MLP neurons of a small language model. Each row is named by its layer, matrix (gate and up: input weights) and neuron, and shows model dimensions 0-191. Each number is 500 + 50 x the weight over its row's rms, rounded and kept within 0 to 999. Numbers have three digits each. A neuron's up and down rows have the sign that makes its largest values positive.
After each neuron's rows, "fires on" lists the tokens most often at its 100 highest values on Wikipedia text that the model never trained on. A number after a token or word is its count.

L4.gate106:633523527498442471496538571579529478520439464581495546522548515506468534466559484491475425574511450486407563430603406456445429383486448483591545471475554467444457405561448521526524472505507534476469431517519478467527508514564480547499450533487424506461520530443479460433477557502566554430529590438589462526513447480477532553494523539517529430551492417453545489532547558475520521507449572494586432521519440572452355516551444547437468545522442492558475449519520439452398533546516563471469615461487522508484548496548453526593472414564565469575502485517493523424488434516432552582
L4.up106:529514466500451543510429464572511562567494471538551601631518524581464458499557468422467485464508571471537519510522443543458555521472543544538540470502488453568431520482520477499492545536487469522541414537469462434503568479507502500427476487487531486586494587462462478398542455553398506499560556409550499579459529545519627536553581560524543506548477508429511540494461486543472432473510532484565435497511453403406510517532403441402436495445504475573454413598499450498473420544572523468550516464500536351509509568490530551456559385459575431508561551527570490564501433520455473494
fires on: "ic" 40, "up" 31, "ost" 8, "an" 5, "ak" 4

L4.gate198:494463502551570523489512538453591551396517543511593583506475474427439505491571448557465537523450557435450509585597538446508436531554569471487500453499547451589513511544531573493499503535507512518475550574491458530508534489406533501546547588495503575489508460485442488557520522465498553507525504563471474464424561449437549530526566520530450535534478490490496448469660460499556479533449517559361471447550414505427484558505558577491507487512588449502545500464512551481467460426527583447452584575477519559468616498464384424464605536505437578457513412506539492475391483466469508434
L4.up198:535482513532470543573473603586516503519586502564482495438540503462540465466404500460564467498469496528466402588479544571591413474513499556497477458470515387518445390480591459477449520417560469446507608468513431562545618565450487449511538461540528503521455492446461492459489506415541439494498497573462469456500589574379426469388486519568464601538469457534492571563530532522468455465498558483448483435525537556485446475539539553465478499463524541530515457493467502530526336501490577487589502517501443576453499478459371498467551441472495448509496455558487543507466468450523504441
fires on: "ri" 39, "min" 29, "Min" 18, "ay" 9

L8.gate163:454508541508528496595529485523455468563568503478529457501489477490464548557377512491466454531500398471555588437449534439413463473471523503587472538517522579485490495509499495564546485407499439601491530538555508395547567533412563391541517479455510505427510504493458417489531474439434418496520431499456517542484529558480513496566559515504629372411410533421446517540536458560404461486563457517500548504462484532516557443555516520506449566642536535514507641434560425465489478486506563444533486505443620447478525528506508451579449526522520543476511542497568472485456532440495499512
L8.up163:408520517507511530565449531430467484484553435472534469585465473558515546549441500481499471553471378528489543546455531496436544542569459460638564511444533582550545536449466496560589538532514454521554465481544492485499533470453506452445544576571458464518513544451466518522541513521509414558587462543489520483531535440457503585539457459529531517399553435407542598513423464655451474563516413489467526492527498545622434497494616540535518534571545495572595507584442432484537441521512481445491564523387533526474598539501463518549556563564455551504471482508530496458478456455557486465
fires on: ". " 19, "in " 19, "y " 8, " " 6, "e " 6, "om " 5

L3.gate321:526499446474542488479441446450464539460461527454419612424513511460602508447466397513368502528441538457525525393455533548503498593421518545481491463482510395521438450575461513513491441484524546572472474529552488538465441523482521528386482530462436408420495505453515519518539517611506457465550521600495466501371508561565568485468514585529566524546433610424510504491536493564500523461471515517421450470494514447508562528481391519403465467553481474578493505511494526397504525575532543483494450528594496453477451479561528496496526376443531519532500495451502562587447500465580452542
L3.up321:655468519511517559511430589524454535491510484574519486451546550505466456481450397566484485476514520510551475588518540576459442509508470475557519572580413391479566472399532498506572488528524479569479407532478544532501517459508505475493455459562514466463441557514574388440485481449485466461492413464537526516518484598528505461541496563399541431494485451521582506531380543450445546521485525479647600560561484536579448507477511528572521470460467580527476432512474461449405462479541429560477549563460446448509510480484423528444559463527547466485509573476442490498453453470624497544
fires on: "re" 45, "for" 13, "in" 10, "cri" 9, "ay" 7, "st" 5

L3.gate314:508531477473547488522516522597644502548493481546557394547554478491473517481561419439539489514526467495386524384485479485466564584512559492423527440424440492517537505579493515492517513510536495554450483587526515492615461490577502520499519568531506448459465510508462496404403456521502422440503431500482581485462530462478567541479461440473480513390495483462563578410487430538494458498376581512526560591590493579500526410393559590483470597485544494562462568433518451477530502469485489503526517491518530476375517480473372565490478508549508580533484499465509477443545492522485556464
L3.up314:550485388487533501495577575548490511549507499441519501474589498468509518525462507568565599508417401452543539413518478546441534464543472464482484617478588492518553519379590538545468405516556528471510330621516449540469508437441546538462461531502630429557463525526535560443488459441415531453489488551474601521431512449512523522552441440516552488479481555474438582470549447563482487501473524533534487487507494408550443434565563458457483516522544465512464471542540430552524457539518536535494537443524490545451592413551480529575567407517505440489519503421479486504496430519471486528
fires on: "g" 42, "ab" 20, "our" 16, "iv" 9, "or" 6

L8.gate426:471513546360543537482515445466497503564506503470433510527429477407505526473465492545474517568540462515521511534520470555489519489602543452475482554533560539512475532493513468590477470479439464511521490389485428557519516598493426446547485520557570425523512470546505457525583543547601595573443482568507479531450523516498458542476554420456619599478508462514541492617457547484545534479540559424523391451494591564422475525507559528507479465548457613459510565461556445553499501548559477582533518531541443528528549540519506410531500459498560457381490432628559464426490545424550472466
L8.up426:480495531507570508476538505507530505535472457489434344517580455558527499454461466547545458453519553574464451518455594456492445532502427551548452530486610462506515455515509471455450492503478535567508513534418493462445445541469529463485444496546487478562532417561522423505632524502508583437457409525513461504541582486512519577472544624448473561509476453437505518435502492420555541555557489527556379488545469526447525505506554579553434532539599498486483448453513608499504512548547416582483479612445562458609564564446471513509425513507589467515491538472427578443458490412462449486
fires on: "g" 26, "d" 9, "n" 8, "u" 4, "ris" 4

L8.gate387:413529495585511515465490566462491509494505426617491480539549498503480635509620552558541458464549446482511427514599552521515463570520451476485482457465471424477569545496512400455546486550466463417511516468615459498549494528486595525486481578489502466487458471443535531388572539477474457546428460481460511580470555500440498488450486528523463515548482466557454456538386470540512639584513447535515474482484541502472578457550607454476401517501576493518469576556536505561525554519504445499472595578509527470510525478546437465460485445527529380543482525518429500412508482631496510583
L8.up387:477500585495509486481526480473523531444568555562529437524520488536438501475506487563498508570416589558607488485511397584557478420473511546469504575539457517522539514544512495341468467596484611506456475546468531475467434474566527516419554437474450497567521521508515513557523499490545463480534518540562608551417446459516536473565440586565433458566523473505524504473463423486607487504530489574468570463532491505509561455550519561452589521605546543510478468434481574509563538628476432512463529528493406464497487532605436556542526530509465580515482495432422599486541454492466598462
fires on: "th" 20, "z" 17, "l" 15, "tr" 10, "el" 9, "c" 7

L8.gate490:399427454452535523447498533589452553565550492477559553493428488565471465480438456503513454530527509488569475573448494509501531522491619442445482494481388491525408497471518392489481456605547517452499453565515582507349544514520476596520539499498465548562470549470497509619532490524475484506519520468445541588490517465410490462503437467509475366460493362489633489542461549525552528580502493443535445448519538454491485467521522520527455535511519527512400578458527545482519383561452472516512560448486477477483493549476458502414529474465476578512632444485567478514479563445457503431
L8.up490:460506539500473530526548495543533385526504534572513450604527466396543474477475537562557570470468445455461444469386534482538537498512486537486553377476577438487462580476579453455565464464522538470625522504510491439435515501507402474536440527491530494514541569480499450584437538431485503425486510497528530602487487562552533463484498453432539427449500378546556486527548525457565485537436529460508541489535486545501449460597564482528425564443502520493569552473533548547589589487538456551387535435540481510568546530545499480590517529487469593481481589457485524474473416376527574543
fires on: "le" 31, "ch" 15, "rec" 9, "e" 9, "struc" 9, "de" 8

L8.gate362:484498530496510571451569516515513403461413395425512474480501600465421487561544547483499510461507557485518582448538518505433464528491551455499592489453552392480588427567594350515479504470485469599486487497422484545452561540427533568519586433476478448473525474482460439462539524542394485373486450556544573513420548470481452534493471362499537445437493489518593473505393482518450506558496506495459480438516460542487583436532530492553506476511493456535429509443489440576496461525527542626514497392493518553454526444525508550486492469490428565462446422537522507499539440511492472487
L8.up362:486517576559570502475521507569498516495475447623483412546501457429435518458500451567515357479512569533544417394456520527467572505505517467525532557522452498508457545545466462528521467426551544497485448534529512573492553524472514478416593556555545461528504527552462413457468517552492515543589627537485533600495640455560484437521415433483549500438527516437466536451591529508602440553592507527432516583453508511617523520478562481497460577451471529469554488458477523583483463575526566509458507550411392527496477539491492535470527512472556519435434548536528516501410518561531493511
fires on: "el" 20, "en" 16, "c" 14, "in" 12, "ol" 5, "l" 5

L7.gate400:540548491472503559457485491506426534553545508530529448499505509573472444438452453538578483443511501503464519499485496565494487567503522485517499553485435454461534473466618520604495434540576504474492453521545575394459528548567413568496486457592472523447426478479448439529481501420476544550423562419601525603589455541508521493440513519542574523434477574564457453464406527467432489476626438474500489399519586468471542529505604550452408568456509511440592401544406438486481468573487515531375485475541537532513520518460491536590504550611475458500522509501548509488551512538455548471
L7.up400:493603516535524475565504605439459515515567455510492404479546434471534442456505454537563498580470548582459401562511499435523528420437481528524497434516521458529491383477538495434469539416475512438446513502564497544508444611466501480434510512538482421393494519465402562552461441574463456516397485507470513516513498534489515586470535564444409483468550436420566545432645477527537536438525497499505495497441491478511424502498577571412436422493470555544505563564514579594462485481499509525464541459473393603467565555514487553437443496411458508489537516481545528519542531464462473553
fires on: "are" 28, "histor" 11, "Wal" 11, "al" 7, "for" 5, "care" 5

L4.gate335:534560486498481510538529403476467488550548470422514522510473517535429496427486507517492475502425453439449531427526442587475590508583498463526516402528470491564480480539464595498527534482530467500483556543536479501454477530437496484519570627548555570509486518380551552464380498537435487462469431492450591450426465455547357468401558460498525477388511493448486544544498435493406570448543495603555507535565442507514482449519522487559533567493602473525542501359547478526454490475440484542471544412560548509531389470555554563575481473442578515510465550553492488532528524516515490577
L4.up335:482495494524462545612504475475480542519611533481404474514500522506553480494398547453485496577485423570436455517491464569503492479597470468445533500409501462547561545441460512456515468459499438501502532523499505462465487479484558394543508447500534614512496432493409499475489400519455385480510362477370497485509517433584491477451573471531555494508437431470484614517529500476360615566554437531500495506541535419411531440533519510552482561561602493508479528458570430455509506483505404476530548492480522426458462546543496598565547535494491523437510571530477477476532554551565532545
fires on: "y " 15, "John " 13, "el " 11, "an " 10, "e " 6

L8.gate191:485602508542547470481473531615505494460555572523491540463483539487547501471527482504438524516453605478583522405495492458454426456468435527463526504510509514623534451561492481503550524536532535599446588562407542564446413504559474404469525471465429452476500510551485494484449542559382372521483523479521580512531475511428520544479438501441521480476499581590443543582554536549508496457504512486475502402533526505469541530340534461491469382525389433402523501481535523484447501570492502555521497451403501495522387489503484554465482537445482462552558597530538493473485429540531436474
L8.up191:524464495567532498416455551573492504456482455494449516525517523504538492529505513521500494575444572509603462489479492464530442538579477495516480462477487575552516418502462432504513437458518463543413513457439545560361462456455424542424510460531620524395500487571487472438529545530499499508439452509519522536520505567431510513501519475446437421536541495501499499483486572585565382482545472542601465403471484555427538442401449495477388437466393445536496426444626469479446510515487498582500470500436534556512575453427543518467382489490480453563505580515449487515514455466516607599
fires on: "el" 18, "ter" 16, "for" 13, "cont" 13, "re" 9, "le" 7

L7.gate29:545484526459475506501489540391437526349456456483602581496521507462494465457595431523478487448427585359651423515431420448610504527399534505412562510491500536471544609521599520439538477508407499530451455510499526511499528525469558480551497555527443423615490512427552535451492589577470479561537487436492505492428406495462542556480476387615566452466458519491462476542546482507479429531526537452501461481518551560503467503515513479447520500437540473476434471457480528511469466471449506457554541497490488442459493494518521533515412447525610514511540502435532513501501500447551531491
L7.up29:439445579505506572464469514431560514505507422535572502556528478558471479480545474527485406434505446486584594518549560443486481429500521497459481557488528595534432528449474553499472426546474421493439455500494462507509457587480499605557476565395578446621558522487524570441418558449460489608554518449490464496473496537530381418563565492556530490388500417486552420502537485466430497535566494461507569500510587490449420472453519604557548393525514437495466609509494520555438507508571423453447431518515465469524510519451463441522500465500502526494553552468505466509438536421486471567
fires on: "ong " 19, "ed " 18, "ther" 8, "ated " 5, "ever" 4

L7.gate502:513474502516557491595447506437508536547469483399523475449509430584457491466500475481480391570556546436517538465520453521485527513471539483567472513489534558441472517501646380491509461574536546487486488422472468574504594528468504542514464565514450521425466463467553498557506594373507509434549551457514546587445531446583510442559564510485504481457438552427501412445567520453470489496541508519543567520483605490473547539434476492552438492446576470524549411408447462482454382487451572463513558493583530503548445484454442532430467529457558420498538598589531459510472445534443561448
L7.up502:577465467604406454444493487555460529438511548451469506501505526454542348443573592442487542492479521573620540469581490469469516445472546522504464547487512514466493446463439393485528440562508541538388524547482530515459497546426573509493543413561553522368434499456525450569531436543484497551434521529419525438512461513458461491408461594560478506510511552497519556434468452571485530492537447511501568474516528426477546454418579501408466397460500546388472530550480539518469501514464445486460547392512468450551537505510541504505455504480534474574493513485530647445492536566526501454
fires on: "H" 60, "-" 24, "h" 15

L7.gate57:531502485444507507582475545554506507553455516520516491551515513437489522430480550459510525460456552556553499441405503560543443571492540562460526455545552486489551436475362421485447489573459557485463539454448515531502567561537452481591482470431422533502557428424456466546517463457595520539498578481474502500470436509552483496581533547577565606400453450503486519523564508641479458424490521519446463455529553435510457460441491514520547464410444536513517452485463461595541561547411451543541499386578436535507493597481509578520534457485522523562557496569480486517575639587533517556
L7.up57:448509586495384416559486519552494457525538494458428505605386426432481606429552488517454439466495515543560592552509487541557487491465535454616410497457391518488559491532525480470516465539501446457390524541451528448552495583419529435614498473556435607442499439416517528454501509498513563504396472502476446580550490436538494526490471516478456540598490514464512541432569460553547448462435485468447506435598528503475533550495487497468510408495593502463510492496480421473524505474473468465485536452515479421510472444579468447542535451485554544499491502573502557424411517568567469453
fires on: "es" 36, "er" 13, "-" 5, "to " 5

L7.gate511:476496469613586467391553586505467544510562567505504474554588412457539447559426509462484474450514466462492508483463434586536472528512513519483521417563398493449488466474508491515516576482533397504381476519523492513522478551496481474584570454497464440501482499572601487474499574459503443460449493489453508362581442409502513540476478453514482480420466552540510455433481479478496591533542407478414464542500517521480488579497406509466510566509587514436532479523527392474433504487516534423412545547375495585438577527506432479451406472501551508513501463511553558482583569444476493449
L7.up511:539560438522467432559513487597471550513549506499455508459521467531425525503503471413500473487379523533515466516639499381522525491553474549498521458495497493524523375508519510585562494510502539611575452585578531503568471545523508459504575469521522498482482514568426518585476557434576502620562458474409462512532376478457473499438396507584597478478459471518498426429592464472506492608455494551545457487493505526456536406558520486484521474514397491507484404476529497491495516535529457541443458505468411534491591490498478509478442558526571522521454425392420467480566546544508473455
fires on: "e" 24, "au" 19, "ar" 8, "u" 8, "ac" 7, "ine" 5

L8.gate317:481502442485426512523458486555488481530368440507452518537502531544476504515409489534528462493548499435478587542432422456515537583577443514558507431485425429468588456518521459477515497529350526524448450460529399509442431489501567504455406469492432410404518514519502450447516513493546401478416547593465552483453573518467566462547525451476534475514480553414523434456495489468559461474571496507512545570404483546515590421484449483494467597489504495507533464507469409502482570523414619427420542485422549537506446457531447571434534502500438470561487518490533498567510415470447495580
L8.up317:406417474517509552534479387558466525546533429606529492453555554491490523489510514480432512447445534512463460575475417440526534394551485450440620511465527456529506570586509558583546459513489618511517534536498472514479473436518434441426485493491493474438495407494474516505447422480463524455453549536518507466427546487501541418464520454539511364537477558464545468462447517491425473526465524611512506385447434522575538499472528495575520571472449503491525536490488500494617558483522600477549468507495536509438505415480501414498593491543438550390468483550493534473480496552366417452
fires on: "Aw" 14, "ick" 14, "in" 12, "per" 7, "all" 4, "ar" 4

L5.gate5:574490438518469551445475520533603449537475526533514537502469580474501479507573454381492528413532525456600426408552398572465623498508487426549515466480462448509532533533484520550421504533476453514423550551601526444518474475398604510461426456489492582508460558521533501494526486546494456501463448536463406525508413425481490429467429512486527377457461490512476428473484402456527500497582496605514494524517500566456507503519492500464457537445476421431520433445457434488412502564505516462446575503484470535577506432434494510529447496489490518486520573454422466425453435520619581432
L5.up5:486459473508522437427479475510450452486482509552590488479485449479586512468565512593536488435467502546520514493522547476551544484524487387545478444457455493511540476494567553566551504434480471529439426480559514426530532502474433578543539579485446462399528518509505528440499529434464530468464426526520560455586493371557534385457472555469551478452434484436537602558542426491474492510526444485476603579553493410487460415428523424497513493562463486387553505500575388450485505537581457449466583554476522468476649488518425475577482520543573465464443540528489521553389488541469520533
fires on: "en" 75, "el" 6

L4.gate365:436556483511490488553492476415506508538632482597515506505467521432517502507563405547521559522431418433509577512528481485571450513506478555480479442486367433548520481516538529596629484431549537511493462501522498512476449553480483494570423506547513490467499513548580483623534461497415585501478469539528499450431526477544546536535557541454495549432453473546459642558463528435373537483522508485515490539482510492517563496495536498546564484564466436526539501504594553446468502494396480543418534484486458639497517566512484574444429580527439558586573442436514465486496516542445575444
L4.up365:552548452477444501502405473523413489436580465433478466464577511486484529442568478556526482545517489528478461481586441492572578540499427437557470559394587464531626540486517533388481514439586543550419476514510458585526483474400447454435503539500498367463490498496501570507646497535496472466548484507492485551522600519479452606442482520514434565573487462486501566583515455457455429445590429535402526444477527523552494525554505534563481563459431577535491519559479458528453526447500377482451454520427413482525479530534462506554441523485553461476448501540456495558484454519491498502
fires on: "ur" 25, "oo" 21, "al" 20, "ow" 13, "sit" 7, "for" 5

L8.gate282:524598606394479413525436503584490574466559510388497519521540484440502464522524447527529455494463498457494536588502399534491452403494512519492550434652466427548527506641513480522571525496479506564487501490514488530438446531559678392442556490477586457492517504404462497581578488473530464409445507507486562571500471431535517440458493437527516467455518479433562500485491490586411466524405480497519429496594489591500506521476542516503516477555540436475469567479448462506623490518431515542454504551501495484576507490467490534539505491563514457501534476430535421472505494513471465515
L8.up282:533571563382431457595492538587521587476496488436466514455476432378498537527548478545519464552452520469488425562505486540504511443525562467501520541461532504527545461425452544523563487516560482548506527507618533542497407462542580613471550550496587452403495458517481418535494435470550528381502515536538446516561520526426429460570520482567538534414563515460575574540462453577464517345454542552457523496513518547471409542498527490505473471499550472463499519461482476555564534471411544525497555476490489513488491520480631487475472448552470524418583567482595445429495528549509562483
fires on: "with " 17, "ed " 16, "ing " 10, "ake " 5, "ted " 5, "s " 5

L7.gate47:420501509476492461541468509416453477518413511476548481489508497517494453498530416592497461424473557483475502435542501470591496580454469528430429572473463480447542468550520417452567530598468545567464452521446578526451600481400480502486501493493504462536482482511479542522565489538529428529542523520556572587572515549457505519516552532516467480482451544511540518550502443479519481456465473556553479344610595489470517544536423464584496440533481526499486494481465446539517571600452470442493570494563576652548507459464552387476563486400509567460567490404482536573560509510598582497
L7.up47:539467477539534506435481551459550536491498439404477458504583529439581411466479447497470479444461478476486507503416519596511413518509409478470564518521584577516463513490502417407443538444471449468459534555423562430506540461529516647461505532496533549513461454526504619595423432486507483495500487511532535587466572522455488489529553455565505498555513461416490478536428397480525539461479512546614526480554487545536529553511504476605494407480467438457511475571574469557517408595407555553450480496562605534487452456451512384459473549507487457428558493494515477557500456505550585487
fires on: "el" 22, "i" 20, "re" 13, "h" 11, "a" 8, "ie" 7

L7.gate480:530561506466522492485453486547541432568362503481491439557548497463534486550502501470535503527522455548531496458421613550475542540545510548574500435426568535609536496548541424589431493508415464568492533500470546543608519509487502481487396491479488490450443390494473559606539513526607516482536469557526469555569540543515514516497538511447499490476610533486455434583522460596534535430486542544493403602462503462480510474513531439470519547567422569531535538499523493491560506409568471533454596639487599502556412412523564506509424520465505551502554515487492535514555464428457483460
L7.up480:526543519484405497517498511508600469569542585458488597500565541540469445502475500465432477496508516520494481496516438523592457589474482434516493548503452500464564540611534477584514498500517496487585542459459541519545514456479600532567563518524561492494533499498526578460589447473561494572539544383552530550489576595470547511594530510562502469487578607571408414581468556524507403430523484546488522488475594589491511386495462449549515445547536606455549504431407449547504498510446524534460560546584520446536522594603483500477468558481507523537485435566438516439476461453458509528
fires on: "u" 33, "b" 14, "t" 9, "d" 9, "ist" 8

L7.gate12:525495569356400551443446528557437559516474527481532416518568484568482505499499525470509581516540525508612457560406465448536450462483528453470510633518484446536460425432452446466410594411521526538553427383517524459515444523515603630467434485536534450399501527528528521587478490599459506548471452511557586460513509516514471555535470494563467441447533420549555529498505463563406521518440431489497510477452558553546519444477500496543473518458538498438454571518505553529486411540502543514526500589508451534532507503556512563482510570473503498514542440407450438465507526588431484460
L7.up12:388546439393505579436457584464485507437485492438524530500517504474464528522475514455615449457459487472467452598569493448461488486561477516431494453526452552552531507487453541450480493483446505464529451562579472578502528632444503544502494538407549381495499452503438538497563488487443520476531454474500463520426517477408518511543568486474515536540534588467547507463544601513477552505422488413455468540588421490572468472465530466492545467478496495503462397447517374401453471481372522436603392517532468453601471517458528484485427415534481518427547516435496526497517472525518596528
fires on: "ing " 13, "of " 10, "ed " 8, "ro" 7, "Cor" 7, "\n" 7

L8.gate258:454411430453480446605438534471544528430514559536491555559546503565523564512593421398503496593480527411521473494484478478457464415587449522508515546469540509559545527537515551574596464567551493564483492473525462466495510491409481531439521556465546496419469523504511479475447528503460511460538493507483521470493539468490449471391485503612557528512514473506400429571460545609410450555531607391474455521555525402452518464435517496509436471526491508493516408545498497517505464576534544450535512524518435472397634468576506615417552545507387497478531439562478494527465496500447509471
L8.up258:488477526439469505523503596471515602423507400468514465575544466472494497418500438523558489598488569498461498518458452473464460487507507518493555506411478518493515515489527534391554519602566543426548447490436445492542504517488578549624507606437490495571542492457425442534528545454590572446472516440460489456544495603387395542502552503532609531464506410462494479574511524541496457441534521418544369512512500485528492514559459413510458501342556529500546446484494466481509486553524433537492422500484455490441540540506556510527448405505522495530572456524486506541516380565543521477
fires on: "min" 22, "Min" 19, "more " 17, "duc" 7, "in" 5, "con" 5

L5.gate390:432471521510618491499542573506527481677542449503457413424488543507464521527463496494495585506517510496479482477496501464474542473480532487501544553494566670423552501557472521470499477532512556390390477410542473464516481461482458517505506518487497484534413561487564459516501467531478562513657550508527566513657477524564538469521518450457436426592442578491486524489510514398496568474537522418545436489523446545418415499489459543532544583501545495496478551487425495537500559468538491475471508555523593455521538469447461514547536509455393485543638535492484461473544490567554531499
L5.up390:526454505558534442558439505487397474491531469528600517468509499588546463561535473517482514560439564445555497413463498528573473470493536422545508490496528476548436446485473337577502448388494488546554516459559496393492463488524489522418569451533449423432482579379500439450433514505436517450491560501595405481542585559446570495463311574508509508614553556506406505495372510556441428510600472478495519467537494514530437487487539481509487517505454465545466550485457533425571495546520501527480413483537530495478502474446560548492529456478521488535492491473524499483537518558476531498
fires on: "s " 23, "es " 21, "ft " 11, "o " 7, "ake " 7

L8.gate26:563509525471511533495478466519479510477433488519450508586552516542473501574544406637450444407550405519505565487453528495614485562552468501412417548484493478445507407496508442445533491531446455599500468329522512567463444452529568448501403548495460520553510520482560515414380543514476447565456490469522413465527566498482479428478508451481544574476383426551507467479529537519516465520511448442518478519422503546562499527509497420495448466449454513493560536458424456519428432481452521427429476612550501474564465459506421559531512561496579489563517504540549577515483457527449458550
L8.up26:465483468499401542448498481533557619542532536450384547501434485489495600500506566457510488516512423516473543608508502518509474501526579400585465429487410525468495441502534454445534481507459622585520451429462438538477455429448505487529567449552486463429511526513433523511450554490408558486485432538512629513473537446527538522547472425513528501535452557421502520419627519487404528476486508564480430464461478500557473502536404491518490458558505489490576543485501377408537436461514470502508539519498503428482554508610479434448541497437513418542515488567480494460535395601537535472
fires on: "ar" 27, "tit" 12, "a" 11, "ot" 5, "al" 5, "all" 4

L8.gate224:562473426493610440523453521585560482487520482531537508520488500498462536453560516497495460502470535524568489577494525509539475443540467373426528523568514493526611437516467508524440492517460505438452566535422592545517500479428551589587518622521493432496516460438541472449478447577533603424439457464583532493580547496382414552409576546548517539541510455443589540533521516390486495458539454565460462495534434466441514408551559494481608525500489462504468494494470480556548583481436491458491439557569562487379497467473490525434494513453453449586481551475520535567529522442522505556
L8.up224:542548512498507465471549478476580475506581374471572365428474551456503587440500444435490550574511482487568463525523500486543570538582472375492463508539514421528486481508457488509497407535478511581520491384511457462426546481437484536535455573524490453433520538425468569458468494492518470410490496516531531446501564489457449514471531574605476484612407478526471450482378427467481488454572571445523487477602533450540510430443501492432528513485575441470557463612449452498465500456485464469524481522448538559489404531429586538480552596474542500468548452538535531480584480453514532565
fires on: "ing " 15, "ed " 14, "s " 11, "ent " 10, "o " 6, "ut " 5

L5.gate466:483591518555512513398475469406549482485549589500481549492464606441421518513488518482608447480509484522468448474493574607516514507478433516510429548452482538455558439489605439520549505575437575539494460508600500554458570556611499433397475555550442507573573456560508470541616495541411568555502467566448521496461443479515433551551509474425492446537437484506542440568505524456481464452488517486533535457487497527482437534516526431568538580540512482553523450494533562504510533536512521533539510571625563515496407486432530499655494538484455536557487418473444455434485437460514496498
L5.up466:463473431456476470469457455509544556479504498513562418442569522535482490649483407529510473571517491573486480445485461484498470447413408524556580519534465530593484460448479511534506520472369619402447435505503523435511480525487493418495442484492563481551581515578492498477490498540484469455457501435495570503409508517592446440467511526501463435455472513499514446486548592482483513582561494548443453478515549528558506458436515417533482484497549413474436473592473457448577414552481416455480508584527626539543539410457518569454543545557430554541490547632528513477568479499536566527
fires on: ") " 41, "el" 18, "z" 14, "iz" 8, "l" 5, "te " 4

L3.gate169:517522478525472574438530502446427473534461551485584544554464418463437443462483466471448387525502430529499558564530655563560499519513477486508532421529501480388508348511473542445537463504569502473485566594506407536496529559503338485476526545502490545475594483448467550465558563458471531540441530472523477496503526509548497457501522499440495485461514480456507562548464452553514480443470448526456538524543448502540476501610588448500512429445507460528475422614527506426517384616503564472493489511471546564508545566516424453499497398515498535494418514465541530491492437481627514463
L3.up169:538478516503512540548525505489429557445526511581513552490473480505476545448529502541500521444561411593539453551589633472514435534428480462549514477589552423414535380507450464479475419453446436542581456537461469529513517550543383433522424533460484473569532514509511513469571484573462473499485473467499532524585509526517542521544579421468606519520568508525538541419474373511442517556486578479548520500521535478541527510559511487494451539533421486592515489607520535462513418488476534537405418477454427520439538467582487378504421411509556407431498506499471473554502479436421509508
fires on: "Jap" 21, "ou" 20, "r" 15, "adi" 7, "te" 5, "arg" 5

L4.gate193:485574508499542464465532508491519537613542622473437572528500573476536460457565494432474500459442508539503488474480477506476552526441422481499572557530500486452507443510526371562528503426480446497546492536544530524485496513504434556528486463558412445518531548425541436473608546417479453522463563453466516513539516483478500506447404513434502516517434540482436505410596497381478547487573428565432556402531528439557507430577549489545541553592444448504490555469513473514567519460528521442510546506510408466544500444509403514547464568514436526513463481488537481408496484397575389352
L4.up193:493541517533565550480494468453500521541543538530467471451566439441520490479635540540460461546502543532519490449448431469386552509508465478445515482556478470567466603515511536527557384514535441526480514527538496487408567502491579554473447455593559502531477536524510486568533502521500525575515494537500522454520547585520503462544555628466532577496447524535399536552480528531506526569589548564580520490511571529558477463487460571621564405444518423514435501399482534606383486545488419458490504581436441503506548540503549608435476546529523365470479600485544465478485484503452519504
fires on: "n" 19, "c" 18, "l" 14, "rol" 12, "str" 8

L4.gate188:502493530512507516517383411543624541475451397466438499513474472592522526446532465471555463445432450510543490431455401411482491466467567508478524490580491526577395477527575499454578420482478542584563598424493565597574576586487500483447471419449457494491521417489458400502533431504480541550473452510483524486443523467553527523557525565553506520492489536557509495496601487542534521500597575521468357400428408421537534507459552539514437547443490519516588513496459517560543457531481500429500490469577486494481509445513461550550386501526515550490521473446479477499493575509546533516
L4.up188:493574584491509518462477470480458464435481503359509502470559436484540511455433554499600533461565586497494603421497464489518578505471488556465443511561561469482518495538592498568565472550503554540525560492441465555453410462549517453491465556545459494559599452604530540480577461642458586556523546510516452460512570534491495383488513424554446531491531423466574466492620435479501530419475466556496436557532485482503512492534453533563539526554499486486445422525525480551532587489472467589482470560502402502497549497466465462545416406542590448461533492528518484502507602449573496545
fires on: "w" 16, "g" 15, "is " 12, "ut" 9, "d" 5, "ver" 5

L8.gate434:563453458515579552501397488635510501507470521501487466496607589502552440548487549574486597553477522412536565471527494557460598525509520514544566480487442455548526522569546515515489497535474464529475507448519434548571409495471488560401504446528417560373510472474567537466502583625546485504548530440447491492439497497431504506470575513583477509466444536603556422507505451507515482507460519505579580471391487445578524540562491509484527548411479458409497468457546495547438518539454518528537536485511507506529455553461468376567451491593506602486506451494399498499421463503551568498
L8.up434:389562525506491476455507526419525446475561559588500481516500651500509454477560532564473501541558516492501516514532503440639526435490537505546503503570460458501591414517521453446554489456478521567501560431549479487494463497520503523517525546503453634446540490539488521464467521478495553475508521495563496449458519556381530553520379429526561546570572513483461545562467507525617485546529520434530519494415565503609497499536456467489526479502466551497435471452509545594526456652573495546495581525487460465522479507539375444478489577507473555535556405441408544425589504526521534530
fires on: "d" 76, "el" 11, "D" 4